config.yaml
hidden_size: 576
intermediate_size: 1536
norm_place: "pre"
norm_eps: 1e-05
rope_theta: 10000.0
rope_fraction: 1.0
parallel_block: true
init_std_up: 0.0199
init_std_down: 0.00239
init_mimetic: 0.5
learning_rate: 0.0136
beta1: 0.95
decay_fraction: 0.901
final_lr_fraction: 0.05
train_tokens: 1354000000
MLP neurons of a small language model. Each row is named by its layer, matrix (gate and up: input weights) and neuron, and shows model dimensions 80-143. Each number is 128 + 32 x the weight over its row's rms, rounded and kept within 0 to 255. A neuron's up and down rows have the sign that makes its largest values positive.
A block is one neuron, or neurons of one layer that tend to fire together. Before each block is what it responds to, as a language model described it from the Wikipedia text at the highest values.

Mid-word continuation pieces
L4.gate193 [139 103 157  78 119 119 190 153 152 118  48 127 111  78 162  98 151 163 162 121 103  96 104 173 158 163 127  87 132 165 107 163 127 134 150 143 130 139 147  41 146 114  99 109  84 133 149 133 144 102 104  99  88  82 159 107 129 159 132 125  94 144  97 107]
L4.up193 [ 87 123 117 105  71 131 157 108 145  60 161 104 127 173 105 103 162 127 138 110 162 128 138  42 106 170 119  88 135 148 128 170 178 122 170 129 131 156  80 100 115 137 169 152 128 149 119 108 154 168 161 160 123 104 134 109 132 123 218  89  70 131 125 158]
L4.gate591 [ 86 128 158 220 126 188 136 138 126 144 151 165 160 140 192 116 160  78 205 119 154  98 182 130 148  95 129 141 154 181 139 174 108 119 119 138 113  99  73 105 153 134 192 127 115 134  94  79 107 151  84  77 131 108 108 175 133 104 150 113 110  81 133 146]
L4.up591 [116 174 137 144 117  71 185 127 137 148 163 160 103 133 150 127 109 164 152  97  94 139 110 126  91 147 114  86 155 170 190 173 137 103 126 142 142 107 149 128 153 144 240 117 115 152  84 107 106 107 161 136 135  96 165 121 139 115 180 131 109 104 114  77]

Second piece of names
L3.gate108 [132 124  91 121 135 151 138  98 191 114  82 142 166 117  78 172  99 133 115 114 101 152 152 157 101  96 119 130  93  96 126 157  82 148 117 135 134 128 153 111 192 109 142 115  99 135 192 145 128 147 137 118 135 115 135 194  92 118 127 106 195 128 121 189]
L3.up108 [152 135  96 135 142  64 144 139 171 126  93 103 102 133  70 181 114 117 136 184  73 158 107 159  55 166 149 134 110 127 134 100 135 123 157  72 102 112 167  92 166 112 115 202 106 159 128  64 119 102  84 101 185 132 105 134 167 103  91  80 122  47 103 145]
L3.gate142 [122 115 151 149  88 144 131 125 184 152  86 145 107 136 142 123 128 141 130 127 127 121 165 119  98  95  86 132 101 105 155 199 144 111 178 137 160 125 115  56 190 127  98 120 133 129 128 162 137 130 102 105 143  98 141 127 157 173 189  77 130  88 145 106]
L3.up142 [131 146  66 114  79  73  75 127 124  43 159 146 141 165 143  99 151 158 129  93 133  98 140  95  34 138 121  95  91 109 126 100 107 147 144 130 193 120 104 158 174 193 137 112 120 131 109 177 130 109  92 166 122 111 180 133 114 124 152  75 123  62 143 139]
L3.gate709 [ 97 176 163 133 162 147 100 103 105 138 144 101 147 111 114 120 162 138 155  89  96 140 105  93 127  94 110 200 101 105 123 131 143  50 104 146 131 126 163 156 132 133 167 135 117 131 167  84  89 138 136 149 103  72  98 200 120 193 105 122 167 117 128 190]
L3.up709 [140 161 130 142  82 135 116 163 129 119 103 130  87 100 125 132  42  47 109 151 108 104 143  38 139 117 105 173 120 124 215  99  96 118 112 130 118  67 114 138 138 125 127 190 139 115  63 163 127 144  83 136 121  92 143 104 141 165 134 142 123 109 136 165]
L3.gate1041 [137  92 114 109 134 184 137 128 151 143 112 114  89 109 169 189  23 117 165 151 108  83 168 136 158 183 152 128 131  74 138 193 143  84 115 134 181  90 118  93 164 121 126 130 126 147 160  69 175  74 150 140 110 166 107 136  69 131 127 130 158 122 155 124]
L3.up1041 [ 81  76  73 144  83 115 102 147 186 104 105 144 149 110 148 128 107  82 124 165 121 145  96 110 164 125 155  90 111 151  74  88 112 109  63 162 111 176 121  97 130 103 164 156 135 145 104 137 149 117 168 103  70  89 197 116 108 111 116 100 106 136 155 137]

Multi-word proper name continuations
L7.gate83 [ 86 139 147  98  51 168 123 157  69  60  93  94  97 152 115 143 170 135 122 181  90 106 130 127 199 149 106  96 120 117 103 128 101 104 157  61 143 166  91 162 158 149 144  98 130 185 138 101 144 163  85 131 133  60  85 172 106 107  69 102 106 115 104  90]
L7.up83 [148 128 116 109  79 113 133 119 137  40 118  86 115 157 133 138  90 114 203 142 146 158 170 123 177 155 141 108 185 136 128  94  89 109 148 152 153 138 106 125 145 168  51  72 166 168 171  96 136 145  61 106 127  84 162 128 143 138  62 109 124 131  98 105]
L7.gate199 [130 149 126 106  81 133  96 181  88  46 138  67 117 103 146 159 103 193 125 157 114 171 136 135  26 175  93 138 116 102  91 144 169  96 104 140 110 155 139 159 133 157  77  92  68 123 180 128 162 120 216 124 102 164 145 122 150  87 163 151 114  84 180 110]
L7.up199 [138 141 108 139 165  80 139 127 145 168 138 121 172  66 102 118 130 116  41 116 153 144 125 125 111 177 151 131 113 167 104 105  92 115  65 130 154  90 136 137 136 125 153  57 151 144 163 155 155 118 158 180 105 174 155  82  95 106 125  71 172 100 134 147]
L7.gate359 [111 154 102 204 120 102 146  94  89 175 108  78 120 159 146 149 153 169 118 105  95 100 162  79 123  87 138 125 124  78 158 143 139 166 147 113 140  72 173  95 104 146 146  99 128 115 121 168 117 156 148  94  72 169 145 131  51 189 176 191 135  93  85 154]
L7.up359 [135 142 115 177  95 111 102 142 164 160 149  80  62 133 110  99  91 127 147 120 100 143 121 124 124 129  53 102 133  77 141 115  90 170  97  88 141 116 115 104 107 128 172  96 187 197 199 142 132 181 107 129 153 115 137 118 150 106 106  73 115 128 199 127]
L7.gate809 [154 115 129 127  78 134  95 121 168  78 161 128 149 121 127 167 128  90  75 132 181 207 109  63 140  78 188 124  94 156  72 119 146 148 152 176 150 120 146  46 161 126 149 100  80  81 175 105 138 146  81 101 115 134 149 144  71 127 131  88 122 121 131 124]
L7.up809 [163 158  77 136 130 101 132 124 189  81 165 156 138  85 139 206 119  70 143 136 118  81 147  81 164 205 135  72 136 110 102 130 156 108 129 144  92 142 104 155 171 165  89 163  98 148 157  93 132 167 136 161 159 105 107 110 128 149 132 113 128 104 128 164]
L7.gate1122 [150 154  95 135 105  88  66 152  78 138 162  76  99 246 176 131 111  99 193  97 140  89 145 153 114 144  71 120 140 117 125 148 147  99 134 108 142 122 100 127 127 152 117  99 215 106 214  93 142 190 152  78 119 131 128 153 112 121 130 119 127 177 122 134]
L7.up1122 [146 115  87  61  75 147 109 124  90 165 193 122 143 114 190 115  93 170 144 178 189 117  66 124 142 120 138 101 175 119 114 134 179 111 134 107 141 114  84 126 158 124 159 156 122  82 145 125 178 137 124 107 133 105 170 145 166 136 150  98 131 115 177 180]
L7.gate1360 [ 60 234 185 119  74 148 166 136 138 132 135 122 110 105 158 166 125 120 202 169 181 113  87 116 148  82 149 139 125 138  88 112 131 134 145 137 146 114 134 130 141 130 152 181 108 145 125 158 125 165  97 113 137 111  85 157 152  99 161 145 143 146  98 116]
L7.up1360 [163 165 118 115 105  98 134 132 150 171 109 125 144  62 138 139 118 189 110  99 114 140 117 135 167 136 107  71 132 157 144 190 122 151 190 146 166  78 156 153 100 128 115 143 120 138 119 119  40 192 159 139 129 135 128 145 155 139 109 193 138  99 128 101]
L7.gate1394 [140 202 149  78 139 161  75  89  81 151 139 145 113 125 148 200  90 132 118 135 168  96 143 155 144 171 144 119  94 107 147 119 150 175 174 156 100 108 111 184 167 166 139 161  98 158 204 164 154 164 110 124 147 178 114  98 138 115 170 128 117 142 121 112]
L7.up1394 [ 99 136 148 115 120 129 170 161  98  77 142 149 186 138 122 152 127  92 116 207 126 104 198 169 171  89 149 135 132 116  89  88 150 200 129 111 156 183 131  84 135 130 155 159 106 136 118 133 103 179 168  97 110  76 143 176  73 161 158 171  91 141 159 119]
L7.gate1437 [114 121 142 132 128 126 102 117 126 176 116 143  89  60 121 114 147  77 128 171 107 177 100 137  88 136 132 113  55 164  93 112 138  55 157 122 135 115 127  88 101 172 149 125 164  87 171 133 166 154 167 154  91 114 128 125 173 170  85  97 134 109  67 100]
L7.up1437 [133  95 137 165 135 150 140 126  79 166 148 127 169  73 103 125 159 178 175 112 133 177 192 162 135  77 114  98  71 113 126 129 168 139 144 153 158 157 108 146 123 147 147 153 139 152 134 120 154 165  87 153 146 154 177 139 107 123 147 131 195 180 142 154]

Capitalized name-initial pieces
L3.gate817 [200 135 124  77 127 179 150 138 109 129  79 155 144 162 173  70 112 133 117 185 111 115 136 154 130 185 174 126 129 110 106 196  64 140 124 135  59 184 180 103  98 161 140 176 152 135 146 130  95 202 119 129 144 190 138 109  97 214 150 148 102 146 126  97]
L3.up817 [124 174 152 123 151  42 121 136 148 102 128 103  86 148 102 151 198 124 133 163 116 150  73 127 129  91 182 116 113 141 149  91 136 139 139 125 140 169 144 175 131 119 228 142 117 141 151 115 134 134 159 144 131 144 105 147 210 124  88 100 183  93 172 166]
L3.gate889 [121 120 100 111  87  65  98 106 148  93 166 111  90 156  98 124 195 117 120 145 130 157 138 123  92  96 141 121 120 139 166 161 139 121 108 120 113  91 121  72 135  95 102 101 113 132 132 117 119 109 135 165 122 103 106 133 198 164  84  99 180 186 155 175]
L3.up889 [104  93 136 150 130 136 135 136 187 156 161  92  92 157 145 103  81 112 112 110 164 126 133 140 108 157 221 143 138  93 144 208  69 130 164 115  80 179 156 120 191 103 154  69 110 111 153  77 142 140 118 104 104 162 124 105 134 104  66 100  97 121 107 194]
L3.gate1144 [119  95 120 123 133  85 140 137 157 102 148 113 102 166 149 134 141 149 150  92 162 187 143 103 109 128 118 140 172 126 123 177 122 133 129 168 111 172 124 174  98 141 163 148  70  81 155 149 138 165 117  93 124 141  46 161 147 120 136 181 142 144 161 153]
L3.up1144 [ 82 184 159 108 145 202 161 106  89 186 164 142 101 107  70  84  99 136 176 109 127 123 127 131  93 123  94 122 136 168 103 114 126 148 146 160 176 114 126 138 128 146 123 175 146 118 147 128 131 208 136 144  62 144 120 139 130 186 143 163 137  96 131 120]
L3.gate1529 [148 156 121 134 135 124 135 155  76 156 131 140 108 133 103 132 149 134 132 113 132 158 119 126 125 124 129 126 110 153 127 159  73 139 164 146 146 151 186 134 134 127  97 135 142 136 118 167  78  96 174 125 107 240 130 143 124 116 131 192  86  74 177 162]
L3.up1529 [151 136 102 121 140 143 169 132  87  49 179 164  63 192 132 157 166 136  78 153  97 180 143 198  71 120 182 105 147 179 186 156  83 166 144 142 160 150 167 171  88 151 157 137 108 138 105 125  78 121 141 184 185 189 107 146 142  64  79 176  99 126 144 141]

Mid-word name fragments
L7.gate115 [111  93 171 129  76 101 128 112  78 134  86 160 122 128 156 131 162  79 140  98 127 140 155  95 202 159 126  91  67 115 121 176 100 138 165 100 115 139 139 145 117 131  71 176 143  93 174 152  67 151  86 154 124 107 131 186 165 100 160 101  83  45  96 128]
L7.up115 [148 122 116 102 143  78  75 131 165 121 139  93 120  96 138 181 117 115 140 151 122 111  66 111 150 142 153 107  95 152 138 102 101 130 135  78 108 101 105  70 185 182 120 109 122 111 195 126 166  93 164 176 133 130 111 106  75 123 114 193 134 108 154 158]
L7.gate360 [ 76 146 147 152 136  94 157 104 158  82 123 119 112 160 144  90 194 103 142 135 100 158 154 180 183 138 169 126 178 115 133 164 167 120 126 187  91 154 117  80 148 121 110 103 144 106 154 125 148 102  70 151  90 137 147 193 156  66 145 148  78 111 176 160]
L7.up360 [133 130 178 110 108 104 116  28  86 162 183 171 124 108  94 140 144 146 121 101 115 234 145  82 177 162  89  58 112  63 142 177 159 151 104 147 132 142 105  73 176  80 114 114 141 151 125 156 105 117 144 188 134 102 208 125 127 142 100 103 136 116 174  84]
L7.gate543 [112  90 130  84 134 130 139 103 126 161 136  74  78 146  66 143 202  98 103 108 155 170 126 151 162 164 116 125  69 137 115 179  73 168 100 145 153 148 168 133 174 137 119 105 154 104 170 142 121 124 145 139 112 118 146 170 131 135 122 154 120 146 128 146]
L7.up543 [181 147 177 148  99 107 125 130 157 104 172 151 152 104 140 138  90 110 107 139 169 131 131 138 157 170 113 109  96 137  91 152 126  60 203  90 132 166 127 126 159 108 101 107 128 112 149 110 145  85 105 116 173  97 152  61 183  88 180 101 162 125 170 132]
L7.gate664 [131 119 135 111 143 124 185 124 105 140 115  96 133 132 146 100 180 146 170  97 166 107 120 205 121  68 169  82  50 118  77 121 124 172 137 137  93 113 114 103 103 132 145 173  90  70 129 127 142 117 106  93 127  95 189 123 122 182 161 157 166 131 118  92]
L7.up664 [136 160 176 188 108 104 134  86 129 153 162 158 153 212 118  58 104  90  89 109  66  96 126 160 134 147 145 113 150  69 144 126 208 141 130 166 102 125 124 138 121 181 133  74 127 111 107 198 149  60 181 174 117 112 142 100 144 123 153 117 108 174 158 131]
L7.gate697 [152  86 129 126 126 146 105  85 125 127 129 116 142 143 109 131 170 165  93 155 170  86 143 144  89 126  68  84 105 114  89 104 111 111 119 156 156 153  70 179 112 111  92 163 120  65 118 143  75  84 112 129 162 110 210 157 102 141 106 130 110 120 132  83]
L7.up697 [152 138 142 154 111 109 140 101 149 142 125 139 150 116 136 150 125 172 130 144  78  57 109 131 141 145 164 129 144 101 195 133 152 199 177  79 141 117 147  97 126 125  97 184 178  50 106 100 142 118 156 140 142 189 165 101 172 133  67 122 132 108 103 205]
L7.gate956 [199 150 202 109 143 141 134  74 163 181  98 127 130 133 103 199  82 109 121 123 124 111 110 143 164 172 148 125 138 143  96  95 129 155 170 141 153  67 134  91 159 123  72 100 144 100 154 106 160 107  81 158  70  89 192 178 165 136 176 131 118 102 101 141]
L7.up956 [146 103 137 113 115 136 121 161  89 181 161 173 137 116 160 164 147  70 186 111 158  92  68 150 137 181  94  89 137  86  89 145 109 116  98  86 164  91  97 172 108  71 180 144  73 136 123 116 107 122  88 154 129 139 179 128 140 104 126  93 108 161 191  95]
L7.gate971 [148 109 104 162  89 140 135 119 139 108 165 152 128 149 136 162 148 171 176 154 134  97  97 147 144 122 159 121 129 116  84 153 128  90 165 182 102 137 123 118 106 155 176  78  84 139 119 144 209 171 114  90 132 121 133  94 123 162 134 131 121 111  74  89]
L7.up971 [148 111  80 169 114 125 107  31 132  77 104  71 148 184 138  76 152 115 156 176 177 107 159 124 146 107 137  90  89  97 141 141 144 145 108 125 159  98 153  78 134 156 145  88  79 166 147  96 152 202 200  86 130 101  97  94 135 137 168 160  53  79 152 164]
L7.gate1082 [140 130 149  88 141 103 169 107 112 128  95 119 122 131 126 171 164 140  85 115 131 122 119 156 141 110  90 107 124  98 145 113 162 150 125 129 179 100 124 119 106 122 105  38 133  80 180  74 113 123 132  95 119 106 103 106 112 134 142 146 152 127 120  88]
L7.up1082 [157  88 159 161 117 182 134 164  78 151 146 156 144 174 111  90 148  98 134  91  96 129 165  64 179 111 194  90  93  80 202  69  46 162 120 105 123 143  83 131  62 137  95 156  93 150 162 122 162 138 162 103 142 140 169 133 165 120 116 103  78 173 179 110]